config = dict(
    qk_norm=False,
    learning_rate=0.000609,
    schedule='wsd',
    decay_shape='linear',
)
MLP neurons of a small language model. Each row is named by its layer, matrix (up: input weights; down: output weights) and neuron, and shows model dimensions 32-159. Each number is 200 + 40 x the weight over its row's rms, rounded and kept within 0 to 999.
Before each neuron's rows, "raises" lists the tokens whose logits its output raises most directly, leaving later layers aside.

raises: "erts", "ert", "aken", "ern", "itting"
L7.up922,144,147,170,166,159,217,245,197,128,173,192,205,174,208,200,194,119,174,190,218,132,252,194,144,167,286,250,241,179,206,249,158,234,181,264,281,214,157,203,189,230,162,229,134,207,118,166,132,203,255,118,183,190,157,186,179,242,204,195,196,198,214,236,151,243,198,178,183,131,211,193,230,204,191,194,244,153,257,217,207,249,220,204,214,253,208,176,165,118,252,197,175,199,166,198,226,241,219,161,223,176,219,194,154,255,135,160,226,235,217,259,271,152,218,231,272,279,232,187,215,152,152,211,234,217,277,245,203
L7.down922,195,296,248,174,198,203,218,188,243,222,219,219,183,155,215,167,240,208,270,174,224,176,179,186,182,194,194,226,255,166,175,202,150,188,213,205,239,173,225,222,239,184,236,136,173,134,237,247,171,165,222,174,228,215,176,211,238,206,261,180,184,245,171,147,195,274,163,141,178,219,176,184,194,233,198,244,192,99,135,197,172,196,273,265,206,227,209,189,186,105,211,188,168,186,237,197,273,71,210,200,197,152,209,185,241,195,214,159,231,276,237,249,186,224,233,168,212,167,252,278,255,234,146,119,115,217,220,185

raises: "ating", "able", "ation", "ated", "ations"
L7.up796,172,222,178,210,209,199,186,219,195,163,229,228,173,167,138,203,193,234,165,179,200,133,191,215,226,169,174,202,200,125,189,183,208,171,130,197,192,176,214,209,171,143,149,232,222,191,213,177,223,157,187,203,258,161,229,196,165,184,205,230,239,240,197,240,169,119,182,151,158,191,161,144,213,128,206,253,238,224,204,220,284,153,268,232,216,201,195,233,196,198,193,211,133,155,194,260,242,253,236,250,113,152,211,235,191,217,179,284,181,270,236,226,235,184,155,266,239,246,146,189,193,230,227,253,197,176,200,199
L7.down796,207,165,200,155,225,186,161,211,271,179,157,170,172,287,171,176,77,222,245,194,208,219,166,254,159,195,197,238,190,229,241,244,203,188,157,221,205,191,228,209,143,185,297,271,92,204,201,166,233,249,199,157,237,192,205,236,153,184,181,190,205,259,69,177,199,250,275,202,276,166,206,229,196,228,189,245,169,240,220,120,179,153,198,160,155,183,232,195,139,255,210,164,200,257,233,162,205,165,192,211,128,178,188,156,288,209,199,214,211,125,207,209,194,159,246,272,206,200,183,245,177,212,172,190,282,170,183,137

raises: "ar", "ations", "arian", "ens", "ado"
L7.up2165,193,243,164,207,247,183,187,275,226,277,202,210,215,154,193,210,126,223,122,200,156,226,256,82,167,158,200,206,185,209,201,258,230,234,196,264,193,205,174,227,211,185,233,206,187,228,255,211,186,224,191,135,221,198,171,178,153,207,146,214,276,196,234,205,179,217,249,166,208,122,191,179,128,163,196,256,160,235,147,213,177,198,228,228,206,221,242,192,148,146,191,129,184,185,187,191,206,199,181,241,208,194,159,193,231,188,176,215,205,226,242,222,258,180,193,219,198,139,160,167,175,218,190,262,109,167,234,212
L7.down2165,207,209,168,219,181,177,290,200,172,159,188,218,203,216,192,177,184,261,240,175,282,175,183,221,127,205,172,210,288,196,205,192,180,242,156,194,214,185,199,282,213,206,177,151,208,154,188,180,258,211,154,170,235,129,240,224,192,184,153,197,132,251,191,182,139,191,231,216,220,190,206,221,245,231,200,292,172,138,252,165,151,155,220,236,210,164,172,207,301,224,191,180,200,220,197,174,234,280,196,265,164,217,195,191,183,159,157,197,302,133,201,280,233,203,210,223,190,182,210,194,222,193,250,225,188,212,101,146

raises: "ons", "a", "on", "che", "pes"
L7.up535,210,219,112,181,205,213,198,211,115,254,241,160,242,112,196,153,181,227,201,206,155,217,233,170,226,208,173,219,243,168,172,204,304,203,101,127,270,221,213,243,138,118,203,250,200,132,126,231,200,250,143,196,155,235,254,170,137,263,198,93,186,224,243,182,210,233,163,144,223,195,182,119,210,177,209,223,156,230,201,193,186,188,193,245,181,224,192,205,157,131,243,156,212,217,162,164,243,213,218,156,221,140,147,170,187,255,147,259,202,216,228,170,255,113,244,161,188,182,229,169,182,162,164,223,192,229,144,218
L7.down535,145,198,277,218,111,222,170,250,258,165,175,201,140,271,234,91,206,189,218,191,199,226,165,158,122,194,147,222,230,230,191,175,168,206,202,241,135,191,184,194,236,209,191,176,241,209,252,246,269,157,189,187,221,132,233,242,256,171,253,228,181,194,146,161,204,149,214,190,191,260,208,317,207,204,179,184,219,170,217,233,178,137,169,247,184,206,184,148,157,167,226,215,144,163,247,221,143,213,202,260,119,189,202,202,196,196,165,181,231,145,193,168,174,265,160,277,214,202,258,204,250,252,274,124,240,162,198,278

raises: " |\n", " |\n\n", "\"\n\n", "oon", "\".\n\n"
L7.up2895,223,204,162,266,212,149,221,198,141,266,250,271,167,223,250,196,102,286,220,154,175,170,224,182,148,182,222,195,164,219,189,187,201,177,251,136,233,167,162,182,227,169,144,182,244,202,176,145,178,259,185,168,315,231,280,141,288,201,174,177,202,228,149,169,201,199,152,251,180,219,210,242,163,237,172,259,224,176,201,198,137,158,194,140,209,173,262,97,213,240,215,252,280,207,197,251,251,192,212,201,116,138,187,154,227,188,222,241,251,172,215,221,189,179,185,170,147,125,230,217,176,226,212,288,152,139,266,218
L7.down2895,194,222,150,174,205,261,164,152,229,264,175,125,246,194,113,216,199,198,281,204,203,174,239,205,226,199,259,226,162,155,241,171,223,226,192,240,140,202,181,210,232,312,172,114,173,191,198,245,238,103,212,187,178,192,246,241,136,224,204,325,172,180,228,197,234,153,282,153,212,157,209,126,188,187,230,170,246,248,269,213,136,211,205,218,238,166,151,231,173,191,141,257,169,248,182,133,194,166,161,198,244,128,170,243,151,201,201,142,201,217,175,171,192,197,207,168,226,160,127,198,222,117,188,195,239,248,155,146

raises: "th", "ter", "ons", "as", "te"
L7.up128,92,237,181,185,246,253,225,169,240,230,151,214,164,172,100,168,226,203,204,168,228,270,135,182,224,256,94,170,236,173,259,183,223,243,248,117,180,147,190,182,199,171,206,240,169,202,162,181,230,198,177,225,259,136,277,216,194,238,217,187,201,182,185,306,279,177,182,250,190,231,166,217,214,200,247,129,227,212,181,231,185,236,286,179,208,178,205,147,218,174,175,155,191,292,186,185,141,193,249,241,148,205,232,184,155,174,193,199,187,258,247,273,149,252,178,203,196,212,145,264,153,162,136,144,136,104,194,281
L7.down128,206,257,161,161,229,233,256,218,227,178,215,202,178,245,198,217,173,223,272,209,197,209,126,226,257,172,199,212,219,148,240,138,216,195,169,265,174,226,204,200,247,89,259,175,251,189,217,239,128,176,196,234,259,159,203,215,189,220,156,183,172,210,146,234,211,203,234,179,223,210,275,182,143,189,248,180,196,189,259,174,171,122,201,132,284,208,191,204,222,240,211,168,204,194,222,178,255,189,278,210,187,261,230,201,220,182,180,170,247,240,214,144,186,232,217,216,267,222,192,206,211,280,198,197,268,210,128,112

raises: "s", "t", "n", "x", "p"
L7.up1849,219,177,150,149,126,219,249,246,186,192,151,153,213,197,243,253,197,221,183,213,137,213,241,228,222,187,184,197,201,182,203,160,169,138,206,177,203,178,132,235,157,172,216,99,204,204,247,127,220,188,182,205,254,185,219,131,176,249,186,196,176,256,177,205,200,200,135,259,252,201,162,205,162,192,256,244,184,233,148,211,163,187,218,213,162,144,145,178,209,193,198,151,242,203,152,274,206,241,184,184,208,175,221,215,243,135,131,136,234,251,188,208,246,242,221,211,254,127,191,204,193,241,241,209,186,223,178,194
L7.down1849,237,193,293,121,269,149,161,264,290,206,202,159,165,210,192,91,164,207,236,187,197,132,179,193,231,215,202,181,184,197,225,132,169,233,178,189,251,172,200,144,216,266,167,189,190,226,198,237,202,254,191,226,237,215,194,145,249,181,215,87,241,181,170,233,156,225,309,149,203,226,209,196,249,196,212,190,225,198,205,215,169,194,198,200,263,222,249,197,232,184,200,180,186,209,230,162,167,250,207,158,253,207,212,220,218,271,147,168,146,220,152,208,156,189,165,152,226,252,173,117,162,229,240,190,251,239,238,238

raises: " three", " two", " four", " of", " five"
L7.up1621,161,241,198,235,190,141,180,254,179,163,167,164,232,178,220,149,171,174,276,221,191,224,238,142,203,294,183,155,195,176,234,235,183,134,215,149,139,215,199,160,81,204,186,199,186,183,215,181,220,128,222,201,199,194,204,182,173,229,185,264,285,139,206,199,185,133,211,272,245,254,127,218,161,189,210,262,210,210,170,203,198,211,157,223,131,242,184,235,178,230,213,238,236,185,121,241,253,136,201,172,219,237,128,242,248,206,222,182,221,249,220,186,187,200,233,181,165,175,161,243,134,221,156,222,156,209,191,178
L7.down1621,278,302,179,164,170,254,197,268,190,247,141,143,227,235,185,198,173,234,174,203,203,255,197,205,235,238,204,157,271,200,277,210,213,214,193,185,173,208,204,149,183,159,191,231,204,224,256,185,145,187,293,231,161,262,181,190,161,230,198,154,197,199,211,176,167,171,211,177,250,227,173,186,244,200,168,165,179,202,158,173,283,181,123,220,101,198,222,241,237,189,156,255,205,214,162,182,191,245,230,0,219,246,193,189,224,282,216,206,230,197,202,235,182,133,192,228,183,207,193,162,195,181,259,169,192,206,230,250

raises: " of", " and", " by", ":", ":\n\n"
L7.up885,141,150,258,271,263,263,172,226,231,180,241,142,297,202,194,187,202,240,147,159,102,247,233,164,185,180,170,267,168,172,193,198,204,172,186,177,179,157,150,152,234,220,220,110,249,219,169,230,243,197,167,167,243,198,230,132,138,157,120,213,301,197,180,207,226,239,191,194,175,225,207,199,184,178,205,191,146,186,149,163,187,200,222,277,229,257,165,160,287,277,109,241,216,158,194,238,229,212,222,213,183,218,210,217,217,222,220,190,154,195,248,224,227,164,205,235,197,176,200,217,217,205,228,176,250,267,142,172
L7.down885,275,200,207,235,210,206,228,182,201,218,238,155,183,234,196,258,199,266,170,255,241,165,210,133,202,194,229,215,229,145,208,184,216,223,225,150,195,210,187,223,203,202,161,179,194,164,225,223,148,188,149,201,136,183,202,193,186,256,201,117,170,224,218,193,217,178,297,203,180,302,303,176,241,147,165,221,159,252,236,172,202,158,199,115,187,169,252,240,164,154,229,237,186,193,141,256,190,234,162,281,172,245,243,154,151,229,183,217,256,201,200,215,276,326,216,226,226,228,210,252,234,124,100,150,220,189,187,227

raises: " with", " of", " for", ";", ","
L7.up2314,133,169,139,196,209,212,252,244,200,165,237,267,201,152,175,246,224,230,234,210,234,161,212,227,200,167,256,190,208,189,232,200,167,231,224,154,170,255,225,129,280,223,123,97,222,226,248,261,172,226,189,211,163,193,174,218,186,218,175,183,139,222,199,255,137,229,132,213,154,228,172,213,192,251,256,202,253,222,231,157,164,109,235,256,154,197,153,170,191,246,211,239,223,247,138,237,187,247,212,192,214,237,263,169,130,168,251,201,218,224,148,231,244,148,209,202,266,178,172,239,205,250,346,178,155,133,208,171
L7.down2314,201,134,205,262,227,246,164,200,240,217,120,169,194,237,137,242,218,151,178,208,134,230,233,168,255,200,208,252,173,251,220,214,213,229,147,214,188,151,176,248,190,266,205,191,165,163,119,249,229,147,210,127,238,232,252,228,204,238,174,124,188,219,243,117,234,183,169,177,200,274,147,196,212,154,149,114,210,194,212,180,186,184,157,192,254,212,202,181,167,212,137,198,184,174,170,128,287,185,166,160,121,186,219,206,95,247,155,228,130,191,273,189,59,253,241,216,230,119,253,178,202,164,132,253,312,208,281,199

raises: " defeat", " victory", " defeating", " defeated", " against"
L7.up157,186,209,226,234,255,223,291,209,280,278,235,235,193,199,129,242,207,198,292,261,153,118,182,167,268,183,170,182,211,216,194,198,166,241,221,180,117,212,273,175,207,178,199,181,230,217,199,204,267,181,173,163,238,228,263,196,185,191,271,198,142,242,183,199,167,212,154,259,282,171,191,126,137,175,182,244,190,167,217,246,157,209,169,283,141,241,213,192,159,165,206,149,225,229,219,253,215,125,90,161,213,207,205,234,212,170,221,198,266,221,146,240,278,159,213,203,209,164,124,179,204,248,195,223,197,162,218,195
L7.down157,194,193,199,184,98,171,165,221,215,134,156,223,195,199,239,262,223,218,144,165,195,269,219,213,164,126,221,199,227,252,178,256,214,163,153,188,193,261,152,240,232,270,203,228,136,158,284,194,196,142,232,202,227,179,231,263,206,266,88,199,216,173,230,217,175,181,199,181,192,210,210,207,208,239,186,217,249,197,150,219,201,192,280,153,188,245,263,182,236,267,253,250,168,242,136,152,221,233,184,209,118,198,209,192,264,170,194,201,248,183,246,198,117,201,232,222,164,209,268,175,245,146,212,196,178,236,206,172

raises: " two", " four", " five", " seven", " nine"
L7.up886,183,199,161,205,175,234,190,295,239,194,103,150,242,201,174,208,221,223,246,254,218,207,226,135,210,240,213,236,123,222,175,217,167,253,234,271,206,190,133,164,203,226,256,203,179,185,195,158,236,247,202,191,133,146,273,205,247,283,221,279,233,171,228,186,203,149,172,124,230,115,179,122,207,239,200,243,175,213,188,166,227,274,231,211,230,284,215,130,204,152,126,129,199,246,197,191,185,154,208,183,175,202,212,178,197,139,169,197,209,200,198,280,273,178,195,254,227,207,227,172,175,210,166,262,206,256,161,223
L7.down886,216,206,197,236,263,167,257,112,184,267,250,215,161,206,189,204,189,203,175,156,134,237,204,235,169,171,146,152,252,192,178,113,167,183,98,220,202,259,177,216,194,242,206,185,237,226,159,223,203,117,193,238,157,247,161,153,171,89,290,160,247,253,161,182,197,231,206,307,223,200,155,257,173,188,215,181,258,256,245,232,227,138,142,260,236,122,187,258,195,172,308,210,234,180,190,206,213,278,196,214,235,255,234,214,241,246,217,169,213,219,158,212,173,190,211,183,295,186,189,194,191,172,215,152,206,163,194,187

raises: "ish", "ive", "arian", "al", "ively"
L7.up951,188,228,187,200,272,172,143,207,242,232,256,205,188,270,185,229,181,198,222,160,133,259,177,177,226,223,205,206,194,173,269,188,265,241,212,203,173,231,259,206,225,192,161,180,170,195,119,197,215,196,178,186,176,219,232,196,179,175,128,222,174,203,190,148,227,165,255,188,183,158,200,210,201,269,225,239,207,186,191,192,150,220,181,194,196,173,236,141,209,188,92,161,195,263,173,169,165,220,267,237,150,248,239,186,94,243,207,184,198,262,87,200,267,194,251,234,223,200,165,208,284,245,167,252,237,160,153,212
L7.down951,222,128,213,189,155,197,171,178,148,152,207,224,221,221,134,227,190,257,178,227,167,175,179,289,155,205,208,189,214,112,192,176,172,177,187,247,180,270,203,116,225,120,292,243,200,221,204,222,256,190,262,267,286,229,228,180,189,269,226,247,210,245,225,158,172,148,248,164,207,161,142,194,150,215,212,215,232,188,216,263,212,135,243,146,240,179,193,204,208,231,265,167,208,212,289,173,146,211,207,208,217,160,147,205,229,122,217,232,194,182,219,194,208,143,207,71,202,207,225,288,233,219,190,194,215,191,241,211

raises: " country", " region", " area", " countries", " town"
L7.up3011,187,144,244,239,231,120,186,227,175,215,171,133,189,174,236,249,155,223,228,265,220,227,247,225,133,261,207,173,182,191,217,203,196,182,194,175,202,201,187,188,183,192,160,187,210,243,160,185,146,204,269,168,167,236,220,210,215,235,232,259,292,170,245,180,161,188,229,224,275,247,142,218,130,183,201,212,201,174,202,228,189,214,221,185,187,176,226,200,203,187,213,291,231,158,93,258,187,181,238,187,180,199,202,269,159,229,216,166,187,225,215,181,186,211,251,192,151,162,190,230,148,185,200,204,199,189,186,239
L7.down3011,223,249,112,182,128,254,201,249,197,167,134,148,179,253,191,236,218,240,181,241,198,151,235,147,143,269,166,164,193,183,208,203,251,188,197,191,201,218,201,218,214,230,215,323,182,230,227,187,83,267,254,258,227,277,201,218,179,125,209,198,199,173,179,202,161,242,178,197,189,160,109,153,119,263,170,170,173,248,182,227,290,217,207,290,220,200,191,238,156,204,243,170,183,128,214,175,175,251,119,181,222,185,232,193,212,225,174,243,197,187,186,174,213,192,168,224,140,193,142,205,175,190,224,164,186,189,198,244